config.toml
d_model = 256
init = "normal"
init_std_qkv = 0.0312
MLP neurons of a small language model. Each row is named by its layer, matrix (up: input weights) and neuron, and shows model dimensions 80-207. Each number is 128 + 32 x the weight over its row's rms, rounded and kept within 0 to 255.
After each neuron's rows, "fires on" lists the tokens most often at its 100 highest values on Wikipedia text that the model never trained on.

L6.up982 [ 98 120  72  98  73 171  92 144  99 211 118  99 106  57  86 143  68 149 120  99 180 128  86 182 137 128 168 134 140 104 107 144 164 149  72 131 132 107 161 131  86 126 143 140 149  95 107 145 145 116 131 211 150 132 111 146 132  91 181  79 111 123 152 151 198 148 136 134 128 122 123 131  89 157 119 108 120 120 157 132 123 113  81 166  67 108 150 203 103 175 134 112 156 120 107  98 167  96 134 134 117 100 158 134  94  83 106 130  76  87 153 127 128 130 101 138 103 163  96 132 122 128 112  81 107 114 152 136]
fires on: " and", "ly", "t", " |", "ed", "or"

L2.up1064 [147 128 181  90 102 134 150 114 134 174 154 109 189 145  72 151 113 115 153 194 136  86 148  64 165 137  97 106 139 102  99  91  70 136  95 152  97 134 105 104 111  64 132 123 149 106  56 186  97  80  93 119 135 111 156 146 149 135  84 158 151 144 169 153  94 120 160 130 105  94 158 125 117 158 168 197 152 150 133 117 100 123 116  94 126 124 123 157 162  78 139 118 112  96 126 143 134 115 122 135 108  79 186 137 147 137 145  79 181 107 132  84 168 139 112 130 103 102 122 102 187 139 119 127 119 174 139 137]
fires on: "ri", "ion", "ord", "ra", "ric"

L8.up1482 [ 89 116 136 119 132 121 154 105 145 192 155 119 128  70 160 121 202 149 119 124 183 145  63 123 124 163  98  96 155  90  92 118 141 201 148 138 175 106 131 112 135  82 137  89 133 153 112 126 169 121 107 168 110 154 131 145  55 201 143 133 128 127  98  86 173 142  72 164  99 126 132 114 158 103 146 103 156 142 173  69 169 143 144 138 166 128 124 119 132 117 149 128 108  73 150 143 134 135 161 165 146  90 120 140 183 162 201 111 110 140 119 134 135 127  71 151 124 186 120  67  87  90 114 142 124 124 135 174]
fires on: "he", " m", "es", "an", " st", "l"

L6.up37 [ 88  90 107  92 110 125 148  95 159 144 176 220 116 131 164 100 171 103 142 170 114 117 127 209 173 103  93 212 114 105 130 130  77 162 109 133  84 117 126 142 124 146 129 151 124 162 185  59 170 144 114 127 103 134 100 150  78  80 119 129  99  78  98 123 106 147 122  76  82 134  66 151  99 154 140  75 152  87  98 125 131 122 153 133 131 161 192 121  62 121 164 139 120 152 113 164 168 117  96 123  92 154 116 164 113 175 174 173  82 123 126 130 110 113 152 168 168  80 163 147  90 170 136  86  90 137 113 136]
fires on: "e", " n", "ec", " a", "n", "es"

L7.up762 [141 139 136 142 146  94 105 134 128 158 151  96 119 108  80 142 109 114 108  94  92 185 128 128  27 130 143 127 134 147  97 116  61  84 170 174 139 120 122 175 130 151  88 151 182 102 134  88 117 124 116 183 158 127 107 173 114 109 162 120  44  85 143 155 206 109 142 108  91 183 107 216 101 165 121 108  74 139 135 200 138  98 132  78 149 144 101 188 153 104 154 154 165  74 116 105 157 158 127 104 111  60 109 125 126 115 170 131 155 138 139 154 139 151  99 131 186 131 147 151  83 149  96 171 150 105 169  87]
fires on: " |", " be", " a", " to", " wh", " w"

L7.up1174 [126  70  76 118  86 112 156 101  96 136 140 120  92 158  99 126  92 124 127 143  90 167 185 133 169  78 127 111  97 113  91  68 151  96 155 147 128 113 135 112 109 141 120  74  87 143 117 101 160 128 107 176 134  49 130  93 178 145 159 125 101 139 117 165 134  91  97 118 105 184 122 133 129 164 153 123 100 166 126  89  91 124 171 153  98 153 133 184 143 171 123 124 162 142 123  90 179 119  75 138  49 176 199 165 164  54 111 122 152 116 179 123 150 107 133 143 128 169 138  54  92 123 157 154 165  84 163 136]
fires on: "t", "ed", "s", "al", "d", "r"

L6.up1482 [156 178  87 174  83 134 103 132 148 127  80 105 102 196  96 125  93 122 159  98 157  62 106 123 118 177 152 103 134 136 134  76 162 179 127  99 142 123 151 113 125 136 136 203 125 129 152 145 115 139 138 197  68 104 169 152 102  69 119  77 137 128 147 137 145 153  64  98  55 106 145 135 106 127  69 134  97 169 178 134 178 129 103 134 127 142 137 121  88 138 126 153 158 166  91  98 159  85  88 253  55 130 113 121 148 101  78 133  85 127 153 139 107 130 152  98 110  99 163  80 190 158 139 103 135  90  97 136]
fires on: " and", ".", " (", "r", "al"

L2.up1492 [146 116 121 184 126 135 156 145 121 143 156 149  83 112 126 105 164 104  86 170 164 142  94 163 140 155  77 141 161 106 120 142 149 134  96 175 127 149 123  89  64 103 110 144 137  70 113 169 174 141 179  72 165 138  97  98 108 119  92 162 130 136 113 156  98 113 108 174 148 178 138 138  91 161 138  88  95 194 145  94 101  94 106 127 160 116 139  85 160 129 175  75 110 134 112 131 115 124 114 130 103 149  66 159  98 116 149 135 151 118 130 122 110 148  97 135 113 124 188  80 154  79  70 105 111 135 121 153]
fires on: "uc", "a", "t", "ate", "mer", "s"

L7.up157 [141  96 129 145 185 161  89  81 143 118 123 112 157 112 203 141  76 142 114  80 106 176 134 121 135 141 115  95 122 126 139 145 141 135  83 141 123  81 110 150  98 135 111 139  81 133  89 145 130 163 171 133 125 121 113  95  91 115  99 189 105 156  85 135 168 122  90 135 101 109 154 168 146 110 114 105 141  33 129 184 173 184 110 139 157  97 133 103 120 178 185 113 122 129 166 120 131 179  94 102 122  91 102  90 101 116 162 161 121 116 123 119 171 163 127 136 203 155 145  77 112 143 156  82 135 164 138 106]
fires on: " n", " (", " ", "d", " con", "ec"

L7.up1325 [167  94  82 107 145 201  94 135 109 146 140  79  48  64  99 167 148 178 141 182 167 117 109 137 140 106 118 162 163 155 127  97 110 151 147 119  72 103 119 121 156 116 168 125  85 202  70 168 134 144 128 124 128 105  93  73  30 127 143 120 180 156 150 159 144  96 147 108  55 184  90 107 133 124  87 106 124 154  94 112 165 131 188 135 124  87 118  94 121  88 148 125 131 110 172 112 155 126 117 118 111 124  75 139 114 177 154 105 125 143 128 140  96 150 140 169 188 150 137  99  93  48 106 106 124 158 116 177]
fires on: "an", "es", "ers"

L8.up940 [123 125 132 124 123 141 103 158 184 130 124 183 147 137 225 115 155 156 150 129 187 152 169 119 168  96 135 134 111 154 116 112 199 139 133 133 106 124 144 148 107 170 124 168 181 145  69 105 155 106  54 130  86 130  42 131  75 146  86 123 106 136  74 168  77 142  62 125 174  67 169 128 125 178 147 105 177  97 157 140  98 114 104  94  85 110 144 105  86 138  83 133  87  86 105 108 149 109 125 111 155 163 155 139  91 153 121 137 133  49 156 115 149 151 161 124 115  84 148 115 122  86 149 206 146  76 121 161]
fires on: " d", "d", "s", "es", " D"

L8.up1318 [132  90 181 184 147 164  81 218 139  91 123 107  73 119  99 121 131 120 101 160 115 127  95  63 106 103 104 140 129 167 107 139 197 177 150 174 175  82  88 106 197 133 146 129 111 127 127 121 163  75 100 182 107  98 112 115 159  88 127 102 173  76 104 158 172  96 127 136 144  90 139 150  86 102 186 136 142 150 119 114 146 188 129  81  97  91 132 124 124 167 104 131 178  77 126 114 173 145 159 141 125  88  78 181 115 104 108 120 150 139 149  64 126 108 132 170  95 154 155 109 132 127 130 143 131 101 116 170]
fires on: " s", "ec", "v", "er", " ex", "c"

L8.up67 [154 146 151 116 133 161 172 148  86  76  88 100 144 115 149 158  90  64 117  66 195  70 140 130 187 104 110  93 178 135 187 141 174 124 115 109 107  99 168 152  63  99 161 138  98 176 143 156 165 170 114 125 110  84  46  82 105 134 112 140 137 140 127 190 156 152 130  67 126 137 146 165 157 101 151 140 132 125  67 118 136 176  96 119 153  89 164 117 125 181 151 129 115 102 144 132  58 113 183 126  75 141  59  99 114 103 161 122 136 164 141 177 102 129  85 171 187 137 131 142 142  87 163 130 141 164 153 127]
fires on: "1", " ", " 1", "in", " con", "re"

L2.up861 [188 121 133  57 127 126 197 139  93  82  97 206 120  86 144 157 124 156 164 159 107 132 131 125 134 152 118 159 140 131 149 136 102 148 115  90 121 123 111  86 107 193  78 152 108 102 128  49 155 103 125 171 154 150 169 142 128 167 138 140 151 122  82 107 183 168 102 130 102 115 182 129  65 141 151 117 143  67 132  86 120 135 131  91 111 145  67 140 137  95 133  90 130 155 128 109 100 124 120 148 128 189  89  92 184 182 176 169 144  95  87 117 147 119 165 128 145 101 132 117 138  96  63 119 153 115  92 124]
fires on: "us", "ry", "ay"

L6.up1348 [116 165 109  78 116 168 117 135 159 106  72 120 122 118 139  88 127  63 138 165 132  60 129 119 131 139 157 137  60  86 129 123  42  93 169  94 138 140 155 120 146 128 175 150 110 131 124 114 144 161 177  87 121 116 127 118 117 112 171 117  95 127  76 136 169 105  68 121 124 160 153 126 158  96 171 134  75 155  67 180  93 105 111 101 168 114 127 178 179 125 105 153  85 134  99  93 153  96 131  83 130  69 164 134 189  65  81 125 132  90 149 158 131 117 165 133 137 120 175 104 149 112  72 134 116 105 166 102]
fires on: " b", "b", " B", "7"

L6.up1420 [ 63 128 160 143 131 156 132  67 106 159 181 119 144 144 104 142 114 172 138 143 108 110 128 109 141 114 174 109 137 154 130 126 140 101 110 134  83 122 142  86  74 102 182 161 108 162 149 110 147 113 101 161 141 146  60 202 105 138  76  85 108 127 169 186 156 126 110 149 116 183 130 122 132 127 160 124 113  85  66 186 136 104  61 183 161 124 187 126 185 135 116 107 132 105 104 110 108 124 134 121  65 155 117 118 127 134  85 117 138 152 101  76  90 125 147 117  81 191 179 167  69 111 120 154 153 134 155 131]
fires on: "f", "l", "m", "r", "ill", "ro"

L8.up88 [ 79 150 162  93 122 158 156 160 145 187 151 104  97  97 113 124 110 146 145 112  68  89 107 164 138 101 157 114 164  74 156 138 165 163  98 133 127 135 117  88 142 174 144 142 146 102 151 132  59 115 126  89 128 120 136 122 162 191 142 128 160 115 148  85 136 103 108 119 115 108  82 179 104 151 107 105 105 155 107  55  88 137 171  80 138 127  97 124 154 173 104 158 118 119 171 134 157 148  89 161  84 102  97  98 107  53 115 173 151 116 181 142 151 135 173 149 138 131 139 103 167 123 152 159 116 110  91 146]
fires on: ",", "ed", "),", " a", " wh", " d"

L6.up714 [ 93 133 125 117 147 109 138 134 134 142  99  97 138 174 133 149 126 114 163 140 147 119 136 206  95 226 125 131 152 184 153 129 157 142 130 152 133 148 157 120 122 120  95 148 153 126 132 111  48  95 124 114 108 124 128  95  74  88  88 152 165 122 127 135  71 162 133  69  81 134 148 114 110 109 140 131 112 168 186 132 165  49  99 134 128 131 145 176 111 117 169 141 113  99 152 155 109 134 138  98 144 140 177 132 126 131 129 130 124 140  91 123 138  79  46 120 188 133 181 123  60 135 200 153  75  86 186  82]
fires on: "v", "c", "qu", "er", " to", " con"

L6.up599 [106 134 154 105 138 156 113 141 153 196 111  92 112 162 156 123  91 109 166 129 111 137  83 142 155 118 106 122 173 144 134 135 148 207 131 153 123 112  93 170 146 116  71 123  85 128 117 109 117 163 147  52 151  88  84 162  68  81 156 136  53 131 172 160 126 153 143 203 130 119 179 141 103 130 164  84 164  86 137 124 117  49 119 172 122 137 111 178 149 123 132 114 178 181 110 133 131  94 160  95 117 109 147 120 107  66 160 187 110 139 139 113  85 155 144  63 204 174 157 143 148 157 165 102 214  96 148 106]
fires on: "t", "b", "-", "f", " ", "k"

L8.up1010 [153 110  92  96 142 173 154 170  81 128 120 163 122 142  87 136  87 103 128  84 141  99 131 118 152 128 154 103 118 158  53 139 110 167 157 129 171 170  76 156 135 167  97 172 103 139 149  64 117 148 130 199 147 149 111 139  96 116 130 130 142  76 123 128 145  68 151 137  98 157 130 104 103 117 119 150 161 150 123  86 137 107 111 160 120  86 126 113 123  96  56 136 113 125 156  71  82 155 113 118 166 147   6 192 130 109  60 198 100 137  90 146 141 102 148 168 103 131 132 139 131 138 144 153  89 101 181 107]
fires on: " a", " c", ",", " M", "in", "ant"

L6.up466 [122 113 159 178 130 121 106 105 114 125 138 118 194 100  66 124 107 100 112 147 161 194 112 117  86 132 105 167 135 122 177 101  57 133 145 181 102 137  72  49 106 127 121 161 121 136 153 107  80 111 234 156 141 115 121 135 111 129 124 128 138 151 142 143 125  59 199  94 154 141  85 178 138 138 112 132 155  99 109  90  44 146 118 133  94  97 137 105 205 158 171 152 102 120 137 178 130 187 151 143  98  93  90 129  77 131 125 100 123 142 101 116 118 183 150 171 113 156 109 189 175 142 107 150 131  97 129 152]
fires on: "u", ":", "n", "g", "e"

L2.up1394 [155 131 156 146 194 170 152 142  99 120 117 114 139 128 126  95 109  85 105 107 135 123 122 175 127 133 149  81  70 142  92 119 119 130  95 119  96 133  97  67 119 122  99 123  95  58 131  96 102 121 201 156 157  94 135 145  93 134 135 140 191 101 106 166 185 147 113 128  91  83 145 112  99 228 123 141 157 113 124 138  93 129 112 126  35 139 107 167 155 112 171 116 143 170 116  91 110 101 167 211 172 119 136 152 109 125 145 116 170 139  93 151  88 144  96 151 153 130 159 101 183  46 108 171 125  72  91 122]
fires on: "us", "p", "ro", "ion", "is", "ation"

L8.up337 [162 109 164 138 100 116 121  99  68 183 121 160  99 148 140  99 100 181 185 102 160 211 133 138 121  94 108 169 178 136 139 154 115  97 200  74 116 129 136 120  61 137 203 135 151  68 138 132 100 163  81 126 120 142 117  78 146 116 132 125 101 178 129  97 106 162 153 163 108 163  87 109  97 139 130 148 106 121  93 102 102 138 172 154 140 152  88 138 107  94 129 172 165 116  83 119 128 140  77 135 123  79 119 125 116  49 141 165  71 103 151 165 134 106 143 108 129 124 144  69 118 118 206 122 162  93 155 138]
fires on: ",", "s", "b", "l"

L6.up651 [106  83 118 122  83 115 108 185 136 142 146 110 115 130 101 156 118 126 164 100  65 112 140 150 134 110 126 130  81  81 154  50 126  87 191 185 158 104 141 154 159 108 119 180 174 107 156 118  99 115 132 132  86 125 124 151 136 165 120 121 112 146 135 188 160 111 151 183 101  89 144  96 107 123 123 104 172  66  70 116  72  77 121 154 127 190 127 181 192 146  88 129 187 134 173 117  99  88 118 138 148 127 149 146 101 142 108 146 147 130 105 136 116 154 142 130 124 115 163  77  90 195 143 175 105 104 166 174]
fires on: "t", "v", "m", " of", "-", "&"

L7.up689 [125 145 124 100 119  40 164  77 145 172 151 135 138 126 122 137 121 145 107  92 140 108 141 129 151 110 144 131  72 160 133 114 119 135 158 139 118 110 124 126 121 106 149 153 112  64 181 100 133 168 113 139 179 148 100 154 118 114 105  93 150 125 128  99 147 186 124 169  92  87 115 158 184 143 144 160 148 181 149  85 171 132 152 153 193 136 109  75  88 149 115 137 110 112 112 152  37  97 176  99 117 130 137 126 110 128 184 103 177 137 127 179 180 104  98 143 156 213 133 132 135  89  72 129 165 144 145 143]
fires on: "he", "an", "s", " the"

L6.up1296 [153  73 134  71 153  68 111 125 120 120  96 140 101 114 132 120 100 173  63 111 197  98 120 163  54 140 117 180 105 121 192  96 108 145 139 150  80  76 120  68 141 101 130 128 131 101 132  63 140  91 114 119 138 127 105  94 111 171 102 158 146 170 132 127 151  84 140 116 169 174  96  89 122  66  90 151 139  84  71 133 131 135 145 171 128 133 150  67 183 189  93 122  58 142 117 143 101 175 192  83 120 171 115 165 120 155 153 145 111 122 159 106  78 134 115 115 178  85 171 125 118 153 177 172 142  98 135 142]
fires on: " ", "c", "as", "e", "pp", "g"

L7.up268 [133 149 123  72 111 133 130 153 122 153 188 125 118 100  96 198 101  84 120 142 161  90 163 140  66  62 103 134 122  56 124  55 148 114 106 130 160 154 141 114 183 122  89 179  99 106 119 144 126 162  62 128 106 136 175 119  92 141 182  87 114 129 133 154  83  88 142 115 126 110 143 109  95 155 140 130 151  77 155  85 168  87 150 126  96  94 169 170 144 116 161 148  50 124 119 113 160  90 147 129 132 132  61 198  94 111  78 155 212 120  62  83 181 109 125 174 140 105  62 102 132  77 121 131 145  79 144 124]
fires on: "om", " m", " f", " d", " a", " p"

L7.up1121 [113  70 124  87 121 173 134 138 142 112 186 152 115  79 161 188  68  86 164 163 136 111 160 126  91 123 144 153 126 136  84 134 138 180 151 110 117 132 124  97 119 164  99 143  98 158  57 132 129 177  81 139 137  90 128 104 141 192  83 138 102 144 105 128  80 118 119 155 157 134 144 150 106 181  88 117 129 113 117  55  82 127  98 127 120 166 134 114 112 190  71 162  55  66 152 129 123 111 118 107 108 147 111 132 155 146  95  74 142  67  99 118 165 107 142 124 116 109 124 117  88 131 187 177 139 117 152 142]
fires on: " d", " D", "od"

L2.up1201 [158 162 106  74 115 136 116 136 114 140 111  80 101  66 109  61  69  78 162 134 132  93 108 160 137 159  87 114 119 186 128 170 125 132 112 104  95 157  91 143  65 135  95 141 108 149 102 128 190 195 136 110 155 131 134 124 187 156 106 111 159 128 170 136 144 163 157 154 146  78 131 123  67 149 142 111 164 147 153 152 132 135  70 122  58 106 133 162 130 181 112 184 159  75 116 109 125  75 160  97 121 113 128 107 122  70 142 123 160 162 173 111 108 175  63 107 146 110 106 161 144 161 128  62 138 116 130 126]
fires on: "ed", "y", "ug", "t", "k", "ir"

L6.up759 [111 120 148  63 159 136 161 120 130 120 144 168  89 112 147 154 130 128 146 139  69  78  78 162  81 147 108 119 120 117 162 101  93 164 167 153  91 171 220 108 116 191  82 125  87 144 161 189 121 152 143 138  98 137 161 155 199  90 115 136  93 101 174  77 107  84  65 117 127  84  96 140 135 103 154  93 133 149  92 110  79  99 104 137 164  96 125 100 124 121 176 127  81  94 155  93 194 121  83 145 151 145 161 104 110 187 117 106 208 138 147 110 145 119 159  91 115 140 171 143 102 126  99 116 134 165 145 120]
fires on: " |", ".", "b", " and"

L2.up144 [ 99  70 118 112 130  81 197 150 104 124 130 119  78  90 119 154 131 160  68  98 150  98 148 175  99 126 134 117 132 104 178 196 180 166  95 132  94  91 140 189 117 125 172 127 117 141 112  85 172 181 123 125  87 129 163 175 154 168 143 159 143 107 137 107 160 121 130 125 132  74 100 108 123 149 137 130 135 167 158 135 103 120 163  81  62 108  98  95 124 172 143 158 178 117  82 110  69 169 114 124 127 115 200 128 141  89 123  85  84 158 132 108 120 148  81 103 160 119 138 167  78 159 114 131 140 130 114 137]
fires on: "in", "y", "ers", "k", "ig"

L7.up4 [137  91 108 102 148 171 149 168  94 113 141 117  97  79 109 127 131 141 133 171 123  83 137 211 120 118 152 118 106  97 125 103 127 188  77 122 120 170 123 141  26 204 166 161 118 110  63 121 166 113  82 172 112 104 109 121 108 148 106 168  52 133 196  72 155 186 119 126 131 100 110 102 142 138 145 124 133 182 221 131 146  93 170  65 182  96 150 119 129 157 114 152 141 139 124 120 130 201 123 151 121 157 108 136  92 103 101  99 192 129 145 110 129 110 118 153 127 150 138  77 144 208 162 106  88 120 127 176]
fires on: "a", " ", "o", "im", " o"

L7.up531 [137  62  35 128  93 109 220 194 121 118  97 134 149  98  92  75 113 142 120 102 136 112 163 112 142 147 140 150  95 149 164 100 110 139 106 173 126 141 128  84 130 148 158 136 135  91  72 128 138  63 161  84  82  85 149  95 103 125 122 133 103 138  74 111 131 162 111 128  83 127 108 132 144 100  86  91 128 140  89 152 122 181 179  93 132 161 135 217 129 165 137 140 122 125  92 118 181 156 108 149 158 121 119 137 130 135 125  82 149 158 160  95 133 145 169 154 123  93  79 110 127 171 128 172  91 163 161 103]
fires on: " |", " in", "re", "en", "[", "ue"

L8.up498 [ 52 111 157 132  82 104 104 129 162 140 149 129 162 168 109 111 134 136  85 129 147 108 124 149 182 109 100 139 167 112 157 134 149 211 135  98 122  74 189 110  62 120 120 106 116 162 138 123 159 124 117 103 141  95  98 148 146  98 102 123 179 182 115 113 143 174 104  98 120 130 129 119 164 127 116 132 128 131 177  38 143 147 155 113 144 191 126 104 120 188  50 141 101  97 137 135  84 137 140 116  74 108  74 128 137  76 170  95 143 161 169 124  92 159  82 113 133 102 163 125 104 158 155  74  76  77 116 183]
fires on: " m", " b", "en", " ", " s", "r"

L2.up34 [101 141 103 116 123 127 173  81 103 150 126  86 101 183 159 179 168  97 147  59 142 113 114 163 149 167  79 125 139 115 110 149 154 123 123 197 158 118 145  86 228 155 142 154 158 136 176 101 177 142 111 136  74 125 123 129  72  83 108 149 117 123  97 118 101 183 149  79 138 158 175 103 113 118  75 126 155 165 128 134 149 142 106 148 161  91 160 106  58 184 120 110 110 113 132 133 116  80 192 118 135 127 105 127  88 121 130  56 143 116 179 161 164 174  98 134 140 123 147 129 100 117 166 138 119 115 130 111]
fires on: "ce", "om", "ing", "ain", "er", "c"

L8.up1233 [123 142 136  64 169 188 156  85 126 124 102 162  60 105 137 124 103 142 198 158 149 106 187 179 116 105 152 147 134 165  64 154  74 101 146 100 136 109 123 118 149 185 170  88 131 170 144 197 148 132  79 147  94 109  94 160  87 176 123 162  98 126 155 130 142 113 106  87 178 165 122 149 146 144 127 135 132 126 128 117 126 157 148  55 185 140 147  74 119  76 116 165  98 136 101  74 144 168 137 153 117 146 165 118 161 133 144 181  78 100  90 102  85 126  71 139 127 128 126  96 141 145 164 142  89 140 110  65]
fires on: " R", " b", "ens", "ol", " g", "ec"

L7.up880 [139 130 145  70 176  98  96 126 100 108 121 124 167 120 153 112  83 145 129 140 153 101 116 111 177  97 104 132 117 214  99 154 134 184 138 163 160 226 141 121  39 183 114 146 143 169 133  81 161 138 125 164  75 130 101 161  92 155 140  90  74 123 112 137 128 140 121 178  79 152 141  86 119 134 146 102 103  95 152 136 148 124 161 116 148 144 143 134 142  74  69 161 136 152 154 168 125 168 147  96 116 221 168  91 139  52 121 112 119  78 166  98 118 160  59 119 126 156 171  84  80 152 157 106 141 142 123 122]
fires on: " ", "o", "c", " se", "k", "h"

L8.up919 [145 144 177 102 181 164 146 162 101 147 176 140  98 137 168  94  67 131 154 104 165 123 171 161 102 117 109 156 186 105 110 129  78 136 124 171 127  89 115  98  78 149 160 106 170 158  69 175 141 210 132 129 114 156 125  83  79 166 101 146 112 165 114 124 129 113 152 116  50  45 149 147 131 106 115 117 132  87 166 152  84 158 107 159 139 171 129 138 138 145 117 154  60 109 139  79 170  95  99 107 115 139 118 134 115 126 106 140 125  99 117  84 139 127 129 212 166  77 120 136 100 150 105 116 161  68 195  93]
fires on: " N", " d", " D", " n", " Y"

L8.up21 [ 89 122  74 107 127 159 156 115 109 119 114 147 126 110 112 141  78  90  93 160 118 159 151 187  69  44 138 102 129  98 167 177  86 115  98 117 125 121 147 113 132  78 133 192 128  77 121  73 124 148 153 153 149  65 165  99 167 110 189  90  84 198  74 113 117 105  56  62 163 168 148 147 155 150 177 115  80 131 126 142 112 120  84  99 143 145 162 163 103 165 102 118  89 196 135 155 143 100  95 128 124  83 121 144 180  80 155 120 104  97 160 144 100  76  96  82 149 137 124 130 136 145 124 140 124 106 151 101]
fires on: " b", " B", " W", "a"

L6.up1463 [125 143 134 100 149 116  96  71 115 164 128  91  93 144 145 130 126 227  64 143  73  43 160 154 213 137 149 127 143 168 119  86 135 170 143 135 122 115 180 159 126 143 118 184 109 172 164 134 123 149  89 117 126  90 119 143 134  91 130  58 134 112 162  60  53 100  88 139  95 132 163 131 113 139 104 145 116 134 165 136  88 163 102 161 107 108 102 120  92 151 123 169 158 124 163 108 115  62  86 145 132 130 136 138 189 167 146  93 131  99 146 110 112 123  93  77 160 162 179 128 152 125 117 100 126 186 158 131]
fires on: " and", ".", " I", " C", " A"

L7.up486 [128  72 187 189 134 117 117  94 164 101  88 170  97 115 179 127  89 111 160  96 142  77 116 117 160 103  82 122 144 161 118 125 165 146 102 190 128 189 123  71 161 147 168 123 141 129  90 150 167 110 152 133 188  68 112 103 120 170 100 144 184 133 144 157 191 123 100 144 136  93 154  97 118 160 107 101 118 144 130  96  71 147 137 185 117  91 175 140 124 141 111 101 102 129 129 185 117 149  70  91  78 123 166 140 168  65 123 117 107  94 172 130 184 113 159 140 128 129 115 119  90  96 218 102 167  87 126 172]
fires on: "ed", "h", "ent", "t", "r", "in"

L7.up598 [109  56 113  57  90 112 108 128 143 204 135  98 102 124  80 106  97 140 112  51 142 104 138 206 110 172 114 121 137  79  60  89  89 161 155 137 145  99 104 156 155 153 178 153 128  90 141 114  80 158 116 137 134 166  86 131 125 123 180 121 176 142 178 103 105 128 156 173 117 177  84 144  97 124  67 150 160 118  70 109 116 141 170 102  87 127 153 125 193 107  98 137 128 145 133 170  89  87  63 145 100 132 145 180  72  89  60 155 112  97 122 184 128 115 132 109 134  91 174 109 119 125 170  93  70  64 115 152]
fires on: " and", ",", "&"

L7.up627 [112 115 104  89 111 204  90 170 106 200 151 161 138 133 144 149  56 123 135 172 118 172 106 170 123  78 109 153 103 127 139 167 105 204 126  73 114 159 126 125 120 102 157 165 132 135  80 154 156 122 153 170 143  85 141 168 112  90 118  83 119  91 116 117 121  86 105 177 161  79 106 129  69 167 170 162 151 150 109 166 147 111 103 114 190 173 173 116 157  93 113  52 130 126 147 162 165 123  85 161  94 112 100 159 152 130 104 129 158 118 153 140 109  96 125 178  77 149 138  61 125 165 135  96 114 156 160 114]
fires on: " b", " B", "a", "b", "B", "s"

L8.up301 [ 49 136 127 167 127 127 180 144 182 113 143 131 141 156 130 203 108 152 113 122 118 129 156  71 146 132 129 109 130  83 122 105 138 171 142 146 115 140 190 113 108 158 167 177  90  93 160 157 135 134 156  65  93 173 164 129  83 116  92  73 151 132 156 113 120 134 100  88 133 121 177 175 177 151 175 117 124 104  97 173  85 126  80 137 119 135 189 181  97 150 110  87 138 106 194  63 128  81  93  98 158 139 116 130 111 179 137 147  82 103 127 114 117 113 135 157  69 174 101 143 107  54 184 126 126 168 144 128]
fires on: " in", " a", " d", " de", "l", "ro"

L8.up438 [141 159 128 144  93 121 125 178 132 166 171 116  83 107 117 110 124 170 108  88 168 140 138 158 165 124 137 122 114 151  76 122  97  96  90 178 207 144  97 117 122 112 130 138 123 125 176 113  78 139 133  63 154 144 126 126 106 139 151 151 118 119 176  84 156 173 128 139  87 115 133 135 189 122  97 152 124 140 142 105 102 110 152 138 128  85 156 183 104 141 149 149 110 102 168 127 103 110 132 110  83 132 133  84  88 102 130 120 142  69 130 155 144 143 118 128 164 137 127  51  51 106 219  96 132 115 113 152]
fires on: ",", " of", " to", " the", "|", " be"

L2.up1523 [138 109 155 163 134 140 147 141 135 114 142 136 145 141 144  96 110  74 156 128 115 135 120 125 108 100  98 134 156  96 150 111  71 177  54 122 157 112 116 142 111  90  94 135 106 125 109 197 118 107 111 107 151  93  67 121  84 155 126  95 175 112 178  93 116 132 179 132  97 105 111 163 127 130  73 149 132 125 131 159 148 164 158  96 112 118 229 128 157 126  98 128 133  98 172 215 106 115 127 115 180 103 147 132 155 144 134 111 134 131 164  72 104 134 113 119  92 120 130 144 118 149 142 137 140 126 112 151]
fires on: "k", "ord", "ion", "ign", "ow", "et"

L6.up1156 [ 93 107 131 113 134  88 103 162 103  97  87 127 120 147 139 104  77 131  67 153 144  73 110 158 165 102 190 163 131 150  70 142 155  95  88 185 129 176 103 137 175 180 173 120 111 181 165 176 200  83 122 129  59 164 118 118 108 105 138 116 143 150 122 132 110  99 133  62 176 112 108 145  93 150 176 122 113 115  95 127 197 200 179 154 130 145 125 120 111 124 166 133 137 175 156  94 187  96 114 153 197  85 153 160 168  70 123 135 140 106 120  66 101 121 131 146 161  84  81 100 119 102 113  89 102 122 134 143]
fires on: "re", "ember", "ec", "ore", "c"